python train.py --n_layer=12 --n_head=8 --d_mlp=512 --vocab_size=3575 --norm="rmsnorm" --norm_place="pre" --init_std_qkv=0.0227 --init_std_up=0.0227 --init_std_down=0.00463 --lr=0.00631 --lr_mult_down=2.0 --schedule="cos" --final_lr_fraction=0.0 --seq_len=256
MLP neurons of a small language model. Each row is named by its layer, matrix (down: output weights) and neuron, and shows model dimensions 64-127. Each number is 128 + 24 x the weight over its row's rms, rounded and kept within 0 to 255. A neuron's up and down rows have the sign that makes its largest values positive.
A block is one neuron, or neurons of one layer that tend to fire together. After each block is what it responds to, as a language model described it from the Wikipedia text at the highest values.

L4.down67 [ 90  74 127 147 120 141 108 128 110 111 148 136  93 110 131  78 140 163 124 143 133 126 128 127 112 144 135 179 153  97 144 134 164 113 150 134 120 124 137 154 129  95 141 130 124 173 152 112 137 139 121 117 138 153 103 185 123 135 147 150 144 114 111 134]
L4.down276 [ 91 109 115 163  92 130 119 160 171 175 125 167 111 148 120 121 114 139 174 142 127 124 135 169 121 154  99 123 124 140 121 112 130 140 127 116 107 114 133 143  99 146 121 125 173 120 121  96 150 135  80 172 130 199 141 166 138 152 144 149 143 129 102 113]
L4.down317 [140 116 169  91 127 152 153 163 107 155 115 128 109 184 112 171 119 128 122 116  93 144 109 120 124  98 150 128 105 108 147 133 126 107 138 130 146 100 140 127 136 124 122 130 105 143 130 106 157 110 124  91 129 164 130 143 138 129 147 126 102  69 121 123]
L4.down333 [179  83 162 189  90 121 153 126 128 111 152 125 146 142 136 101 148 147 120 132  94 152 104  94 102 151 132 152 133 130 107 110 126 130 147 138 119 163 126 135 130 135 114 165 151  83 138 156 130 130 143 136 135 166 118 123 103 134 106 155 136 107 124 130]
L4.down365 [130 157 116 125  65 125 129 145 131 104 109 133 117 116 135 131 113 177 134 136 100  89 135 117 113 112 107 138 132 127 159  76 159 158 106  99 108 167 143 107 144 110 106  72 154 116  86 134  75  78 117 111 120 147 137 147 142 151 115 114 154 136 108 147]
L4.down432 [ 84 111 111 124 140 120 100 121  80 105 116 192 139 126 125  84 127 108 106 153 116 147 123 156 152 124 170 112 116  65 177 157 129  89 122 152  93 102 115 136 165 118 104 126 142 158 122 106 132 153 143 162 147 161 166 127 120 101 100 148 131  89 132 148]
L4.down470 [102 103 116 137 153 137 112 139 125 158  99 126 129 113  82  95 141 152 118 103 127 148 157  99 120 102 170 117 136 140 130 126  95 154 152 120 156 125  99 137 110 119 149 133 105 130 121 127 102  88  94  93 111 141  82 118 143 122 163 183  84 113 153 156]
L4.down506 [127 141 149  88 134 152 108 104 138 153 169 155  89 137 108 177 144  93 131 172 112 114 118 144 124 128 140 165 134 109 145 132 148 120 106 112 143 124 139 136 136 127 105 151 143  89 161 129 177 168 158 117 176 141 101 107 117 123 123 155 160 153 113 147]
Responds to: Section heading closers

L6.down206 [131 121 117 118 147 105 148 159 124  95 126 110 115  84 158 157 107 157 107  79 115 149  97 111 114 132 145 149 103 126 141 114 132 127  81  98 165 151 145 111 140  95 117 158 100 143 167 137  75 148 137 153 129 126 112 132 128  80 149 108 150 138 138 116]
L6.down291 [ 93 144 135 154 189 131 122 103 134 146  97 136 127 126  77 120 125 159 160 153 139 195 177 124 104 138 120 125 144 124 104 142 162 121 126 131 137 157 137 146 108  90 136 132 143 112 122 166  82 102 130  97 133 136 102 137 146 140 152 163 131 119 146  94]
Responds to: Possessive after proper names

L4.down71 [116 158 133 124 126 111  99 105 124 150 172 100 119 118 153 126 170 130 110 111 113 142 155 147  91 102 153 125 127 103 174  88  95 106 115  91 115 135 148  93 114 116 133 108 122 137 124 125 163  87 143  86 163 144 101  83 125 115 118  79 142 125 128 125]
L4.down89 [180 130 124  98 105  89  99 129 141 176 121 146 159 117 119 105 168 136 101  96 111 101  97 146 166 133  93 131 133 168 110 116 110 179  89 141 113 143 185 119 132 100 134 115 111 114 154 123 159 154 144 113 156 157 129 143 137 149 129 104 133 112 137 141]
L4.down248 [115 145  78 166 133 115 111 109 112 123 130 115  76 124 158 134 140 150 141 136  85 145 121 139 124 133 134 146 159  87  95 122 148 115 126  92 133 120 152 153  99 110 151 148 166 154 148  72 110  98  70 146 114 109 144 128 148 125  31 127 134 123  97 119]
L4.down303 [ 92 139 155 106 133 159  87 184 111 132  89 101 125 138 112 122 157 128 118 108 118  85 114 154 102 143  95  77 142 110  95  92 129 135  78 143 151 129 180 125 142  90 147  84 113 125 144 129 100 131 106 163  98 136 128 131 146 118 112 175 147 119 131  99]
L4.down307 [156 118 126  63  88 129 142 138  90 143 176 126 130 118 128  95 135 146 130 107 153 112 109 159 120 143  89 167 106 106 129 115 148 141 138 120 169 111 129  93 102 136 128 108 138 128 192 102  82 114 162 115 133 124  86 162 143 116 151 113 121 148 140 151]
L4.down339 [135 141 124 142  84 142 120 148 144 129 197 153 127 121 174 144 134 130 149 144 160 131 147 172 111 165 163 103 129  81 124 125 137 163 141  91  76 133 104 109 113 111 172  86 133 136 156 134 158 120 174 126 143 143 129 110 107 100 146 136 110 137 154 111]
L4.down398 [142 172 100 144 138 166 142  94 113 160 151 155 138 123 144 101 145 161  90 158 148  94 113 116 146 124 157 148 112 130 135 118 122 114 104 127 121 102 108 152 123 156 133 154 191 108 148 142 147 121 122 137 160 129 123 137 160 136  90 123 111 160 121 141]
L4.down413 [114 122 115 112 120 139 124 159 118 115  84 107 129 133 170 146 123 125 100 147 130 146 145 111 162 172 177 136 141 136 135 110 147 111 109 149 134 152 133 136 130 136 115 128  84 119 131 131  84 138 130  82 133  75 118 115 132 117 111 120  99 167  82 159]
Responds to: Word-start prefix "inter"

L4.down23 [107 116 116 183  34 121 183 132 118  56 105  86 150 149 136 135 110 131 159 134 128 119 136 159 153 125 106 132 178 130 142  86 128 133 121 128  95 116 106 100 116 134 142 159 142 119 152 174 113 163  98 123 183 148 135 101  85 114 155 146 118 127 142 116]
L4.down47 [142 177 105 122 135 109 139 142 124 164 127 148 151 159 128 193  96 111 138 112 110 106  77 135 114 120 124 139 128 136 119 104 139 155 110 122 151  93  92 144 147 149 138 133 125 157 140 134 126 148 121 122 138 135 122 104 101  99 155 118 129 125 126 133]
L4.down83 [150 205 118 128 111 139 152 168 105 135  87 146 109 149 104 140 148 181 152 135 128 122 115 102 127 144 114 141 180  73 146 110 138  89 111 120  97  93 129  97 103 167 127 204 128  98 137 137 113 155 138 150 142 132 157  93  91 102  97 107 155 110 169 117]
L4.down104 [122 142 138  93 107 157 123 156 104 141 143 135  94 144 144 145 145 131 165 140 121 137 118 154 146 134 151 132  99 140 113 128 165 131 170 130 152 110 118 137 139 113 160 162  99 122 153 161  83 118 178 122  90 159  91 147 115  98 111 146 191 115 108 108]
L4.down173 [134 169  94 149   0 160 102 185 117 124 105 139 113 135 158 140 143 119 147 113 137 150 109 121 138 130 146 141 128 132 194 135 144 115 159 135  94 161  87  82 126 125 161 136 134 120 148  81 157 140 103  99 150 128 151 126 141 105 155 150 118 140 103 150]
L4.down271 [134 144  79 142 114 136 151 119 145 129 136 122  85 137  89 188 135 144 179 129 169 105  89  83  82 134 126 140  91 144 126 120 110 128 138 133 143 117 123 136 127 146 126 109 142 109 124 122  94  92 134 120 152 128 136 130  98  92 121 101 144 150 119 110]
L4.down445 [131 163 119 145   0 114 129 123 102 148 113 153 154 164 160 175 155 105 109 127 119 126 116 100 118 132 129 120  95 160 145 107 137 147 135 128 118 163  96  94 151 143 164 143 153 136  95 102 129 130 129 105 129 126 106 127 123 104 130 129 113 140 120 153]
L4.down511 [139 151 155 138  65 134 131 150 119  91 154 127 106 107 122 100 148 147 142 102  87 111 141 112 106 113 142 138 108 136 128 132 176 128 146  89 102  76 147 132 165 135 125 181 110 108  87 175 117 119 117 117 145 142 184 104 113 142 150  99 112 164 159 142]
Responds to: Pre-noun quantifiers and modifiers

L4.down25 [130 131 136 127 133 118 135 150 124 161 128 147 135 133 118 167 112  87 132 140 140  97 143 153 113 115 112 159 115 132 137  77 149 129 130 157 143  78 168 128 157 108 140 137 116 133 122 116 145 118 106 123  89 107 135 125 110 123 115 109 105 141 150 121]
L4.down53 [156 154 150 145 140  90  90 130 117 126 107 111 158 196 150 144 114 120 128 144 128 102 104 112 138 129 128 133 118 162 152 108  78 137 174 111 141  69 143  67 119 132 139  88  97 144 164 125 166 149 161 154 118 144 115 129 151 108  88 173 161 126 171 147]
L4.down113 [139 106 133 130  70 150  94 102 151 180 131 126 122 131 129  54 150 137 122 155 124 172 165 133  61 130 101 130  90 150 114 109  80 166 151 111 192 123 137  86 115 116 111 155 149 128 115 140 138 103 130 143 101 147 112 123 120 137  96 121 115 134 118 141]
L4.down177 [144 114 108 177 149 203  85 133 142 179 117 113 119 165 112 140 143 142 130 157 100 132 157 109 119 104 125 154 128 134 130 126 110 130 133 134 123  79 115 129 145 172 116 127 155 126 102 119  97 122 141 114  82 132 140 168 139 144 110 138 103 122 154 139]
L4.down402 [143 152 140 115 115 141  92 152 129  83 130 140  93 180 124 153 104  85 135 129 150 111  96 154 127  85 105 148 156  94 114 159 143 150 144 111 143 114 123 106 154 104 144 186 120 147 136 133 127 119 122 150 148 139 100 127 150 105 142 102 109  50 130 103]
L4.down453 [135  91 150 134 145  91  52 147 156 101 127 140 127 175 127 140 201 150 142 121 156  96 116  95 137 144 138 101 106 150 102 146 192 132 127  97 130 106  72 113 120 178 138 152 110 147 147 153 125 149 173 121 105 128 129 121 110 144 100 125 149 146 144 121]
L4.down477 [111 115 124 140 159 125 141 110 140 122 142 145 119 152 166 175 148 125 143 137 160 127 126 138 118 158 173 133 126 127 131 122 141 130 116  83 155 119 173 127 126  87 109 139 120  95 141 105 107 127 103  93 124 112 169 163 135 109 108 118 113 150 116 161]
L4.down500 [104  99 157 175  91 119 141 126 151 133 115 143 133 145 167 140 129 122 116  97 121 111 119 166 167 126  82 143 134 132 134 140 113 155  95 143 158 166 120 194 101 112 118 124 141 137 132 126 134 110  97 104 129 105 124 141 115 140 148 153 128  93 141 136]
Responds to: Final word-piece completions

L4.down216 [ 81 142 119 154 172 143  95 122  75 126 125 158 127 113 154 108 169 121 151 165 155 152 162 117 132 141 139 100 134 115 129 104 126 163 142 126 129 139 145 137 150 107 130 154 170 113  81 121 109 152 144 170 146  97  96 130 118 133  87  90 172 157 125 124]
L4.down243 [141 143 121 117 165 159 126 142 123 168 143  92 161 111 113 137 163  84 148 163 103 106 101 137 146 151  92 132  98 128 133 140 110 161 141 102 107 106 135  95 153 131 107  85 115 125 132 148 124 110  98 112 142 166 107 144 129 169 148 158  84 115 101 105]
L4.down256 [156 161 155  96 123 138 159 153 113 121 132  95 129 102 121 131  89 154 111 161 163 151  91 150 127 143 169  95 167 103 127 139 104 157 146 147 164 155 166 146  81 144  93 119 112 118 132 112 130 142 104  97 155 148 103 144 160 136  73 114 118 144 121 144]
L4.down354 [123 107 145 121  78 128 127  85 173 119 166  89 122  94 190 126 154 120 140 125  87 124 147 132 144 108 142 123 130 151 112 150 137 125 128 133 121 148 112 140 119 133 141 159 134 131 101 155 141 123 124 115 114 123 149 148 132 143 116 125 130  92 135 151]
L4.down366 [122 144 111 123 150 130 124 108 165 122 111 152 119 108 124 128 142 141 107 100 134  70  91 123 154 157 140 116 108  87 128 132 121  82 108 122 137 140 112 124 152 124 106 118 145 141 103 118 126 151 148 126 150 143 100 162 166 153 113 130 149 145 112 130]
L4.down371 [ 85 168 111 144 170 117  94 158 152 107 124 126  91 100 126 112 148 138 132 141 158 146 119 152  50 140 163 128 123 135 103  89  95 137  84 103 102 137 112 115 139  86 151 132 136  85 140 166 123 102 127 129 147 134 121 109 147 105 108  93 190 136 159 115]
L4.down394 [112 151 113 102 109 152 133 179 136  95 105 158  93  95 139 116 113 123 131 160 129  89  99 117  91 112 114 115 142 149 122 128 114  93 144 125  79 136 107 115 161 108 112 158 158 128 148 122 125 108 110 183  99 124  89 140 172 132 119 143 116 151  87 144]
L4.down399 [115 143 184 124 164 131 106 117 147 146 121 126 129  90  97 134 106  90 142 117 115 156  87 163 139 119 107 136 173 139  98 134 143 145 134 130 127 127 172 109 111 189 131 148 154 128 143 154 149 144 109 184 111 112 140 134 145 159 129 167  95 153 133 133]
Responds to: Possessive apostrophe

L4.down30 [134 108 183 119 110 120  94 149  97 125 129 144 122 146 118 146 115 134 102 139 149 122 132  91 145 105  95 117 133 119 108 103 158 158 148 107  89  92 130  70 151 114 119 125 181 134  94 101 143 147 107 128  96 117 130 122 113 119 153 135 134 155 102 131]
L4.down50 [158 108 135 120 106 139 137 152 163 163 127 175 160 133  87 129 126 115 103 171 134 145  99 125  84 159 115 170 152 106 149 127  91 103 123 141  90 146 100 144 134 148 172 148 120 121 131 124 131 109 135 120 112 142 151 104  93 133 144 152 136 142 119  96]
L4.down131 [148 125 140 121 101 102 128 113 148 157 135 158 151 145 132 149 150 163 155 104 162 123 133 136 108 140 109 123 142 108 140 139  88 120  76 143 113 151 116  87 126 125 158  91 118 133  67 133 110 116 131 129  73  79 129 119 127 114 125 103 127 100 126 131]
L4.down162 [103 155 127 115 130 141 126 110  87 111 154 148 129 130 125 105 124  85 127 121 115 144 126 141 107 146 107 118 166 129 124 130 108 127 115 141 127 133 110 144 119 145 136 135 123  77  70 113 108 142 137 126 155 120 160 139 110 125 135 171 135 100  86 148]
L4.down220 [118 107 138 108 133 113 158  97 175 106 140  97 133 105 131 128 139 144 138 139 130 186 122 113 115 102 155 125 130 130 141  92 136 100 129 142 122 174 104 134 154 116 129 150 108  78 104 130 120 166 129 119 157 134 164 116 150  98 129 145 137 141 116 126]
L4.down222 [149 118 126 120 113 117 107 139 135 133 127  79 163 137 102 139 116 105 161 108 162 115  92 124 130 150  89 137 121 149 111 124  79 159 114 152 110 137 105 142 170 114  77  89 105 119 110 167 124 135 143 102  89 123 116 120 103 201 154  90 120 115 137 106]
L4.down298 [129  97  95 102  83 113 156 157  73 138 126 134 141 132 174  32  88 148 137 104 161 162 138 141 129  74 130 150 143 139 103 136 141 173  91 131 136 102 108 151 119 136 119 112 150 112 163 147 165 118 104 163 111 102 164 131 190 135  92 138 168 111  84 129]
L4.down447 [161  98 116 107 115 103 108 143 124 127  75 117 150 180 155 120 168 150 100 149 141 121 113 148 107 145 121 108  40 125 101 132 117 172 132 109 128  95 180 144 136 160 154 111 123 157 131 135 120 126 126 126 167 133 124 156 127 118 140 101 144 130 124 128]
Responds to: Word continuations and list markers

L7.down175 [142 121 116 151 157 142 154 117 133 119 119 139 111 149  60 145 135  92 165 120 107 126 138 109 132  98 138 117 178 126  98  98  90  89 127  98 147 122 124 125 123 171 153  93 154 125 120 119 101 110 129 103 110 151 146 112 120 145 141 162 124 167 132 183]
L7.down291 [129 138 123 122 130  85 113 154 138 120  87 156  95 118 123 143 102 174  86 149 150 103 103 137 150 150 156 178 162 111 105 107 143 134 156 148 136 135 159 149 135 126 142 151 115 150 101  79 120 140 170 116 168 119 137 107  83  92 124  97 107 122 125 198]
L7.down364 [101 135 109 111  75 114 145 144  96 135  63 118 101 134 130 128 150 166 141 134 123 149  89 135  99 111 160 139 124  99  92 181 104 140 101 171 111 159 121 108 132 155 162 123 111 175 128 172 158 165 127 126 140 126 112 101 130 102 110 147 131 156 101 120]
L7.down413 [138 139  78 104  28  80 132 120 184 119 164  94 130 123 119 101 160 102  92  94 118 117 105 144 108  75  92 158 139 115 132 171 184 148 127  89 128 144 133 159 118  90 148 113 188 138 100  77 111 131 123 153 143 142 118 109 150 170 152 120 111 149 131 102]
Responds to: Apostrophes and "St." periods

L6.down154 [145 133  98 103 210 179 158 114 123 152 119 131 159 153  62 174  96 136 103 120 166 148 122 122 122 133 123 112 173 146 162 123 139 152 135 135 148 109 119 109 148 123 128 124 114 156 114  96 147 165  98 132 164 144 138 110 109 118 150 127 141 102 171 122]
L6.down183 [103  82 116 143  87 113 143 124 115 112 116 161 118 160 129 162 129 148 151  96 183  95 131  91 135 120 133 136 109 110 153 122 136 122 127 107  64 114 108 168 131 118 151 114 139 124 133  94  92  97 102 162 138 141 178 121 152 191  88 117  92 126 131 123]
Responds to: Partitive "of", heading closers

L7.down234 [ 98 107 158 101  88 181 130 140  95 121 149 123 128 134 138 125 142 140 149 140 141  95 139 109 151 118 106 120 110 137 128 151 123 126 107 148  97 116 151 130 111 113 116 110 116 142 136 109 189 146 106 163 138 140 122 124 121 131  80 160 182 106 159  95]
L7.down253 [130 120 105 120  33 104 134 109 133 151 121 123 163 148  99 137  92 113 117 102 119 122 165 142 196 173 114 139  94 107 144 171 150 121 149 125 102  86 127  76 113 129 131 147 130 145 108 127 179 121 117 119 158 130 127 120 112 110 124 154 131 132 139 119]
L7.down395 [100 125 132 171 130 161 172 122 126 101 147 126 114 116  96 130 169  83 130 112 178 103 149  93 154 119 109 109 125 149 138 107  96 136 120 105 102  93 136 113 144 145 120 126 131 124  73 114 178  81  97 150 148 193 126 134 141 183 132  91 100 130 146 126]
L7.down504 [126 126 123 108  59 115 141 139 140 140 139 138 115 103 167  96  71 175  95 143 110 131 137 107 120 124 140 141 111 157  95 128 187 145 126 134 136 111 158 127 145 138 125 141 176 124 137 107 147 150 124 175 111 115  90 103 133 162 149 135  93 124 114 155]
Responds to: Wiki heading closing marks

L4.down14 [111 115 142 123 109 128 128 146 139 144 169 124 169 155 133 167 163  86 112 159 135 164 167 117 115 156  94 164 148 107 134 122 124 115 108 115 145 119 120 118 122 159 171 173 163 131 152 143  95 169 158 129 149  77 109 157 157 125 129 124 132 159  98 120]
L4.down81 [119 106 162 151 128 128 160 114 161 147 169  90 187 140 122 138 102 101 144 142 129  98 142 101 115 128  98 132 129 147 128 111 124 156  87 101  95 141 102 142 151 106 158 104 104 145 145  93 159 130 115 133 121  95 149 131 130 122 120  90 162 151 119 147]
L4.down115 [119 152 128 149 172 181 138 155 111 168 126 110 130  77 136 114  79 145 161 123 150  82 147  82 130 123 134  78 155 146  64 101 118 116 116 110 100 180 173 139 138 129 121 147 148 142 136 115  83 107 124 130 127 129 151 117 129 104 151 111 113 116 126 121]
L4.down153 [103 128 106 166 149 124 124 152 129 105 125 135 134 165  91 117 120 109 147 124 124 130 107 137 157 135 109 123 123 115 113  84 120 104  94 134 107 135  89 104  49 146  77 126 130 131 134 118 110 115 174 131 169 120 119 155  99 137  95 133  89 133 115 158]
L4.down263 [100 147 158 108 110 109 154 125 136 136 194 122 120  63  92 115  39 130 135 134 125 135 116  79  96 149 130 137 122 100 157 137  82 132 115 152 154 134 105  99 123 149 145 138 120 152 134 115 124 111 108 105 132 116 117 157 120 114 129 126 148  94 141 132]
L4.down429 [133 120 105 150 156 122 135  84 131 137 174 103 156 108 124 102 175 140  89 146  93 133 145 125 102 118 114 139 153 129 121 115 126 112  85 141 152 159 138 121 135 153 151 141  86 126  84 157 142 159  97 142 116 116 135  76  80  98 137 155 134 131 128 146]
L4.down452 [108 148 108 163 123 126 143 116 159 129 132 110 103 177 152 129 139 123 126  97 139 113 134 126 132 151 158  64 120 167 114 136 161  83 168 164  88 114 127 100  74 140 119 121  96  97  89 172 164 139 124 131 109 130 103 135 129 154 153 100 120 141  88 134]
L4.down467 [126 117  98 123  92 110 112 110 148 131 153 141 166 152  96 110 143 140 154 133 128 128 125 146 109 120 111  84 122 148 166 109 148 123 142 138 112 117 177 160 154 175 148 147 102 158 122  86 109  99 152 118 145 152 123 100  89 110 113 109 119 108 132 146]
Responds to: Second piece of names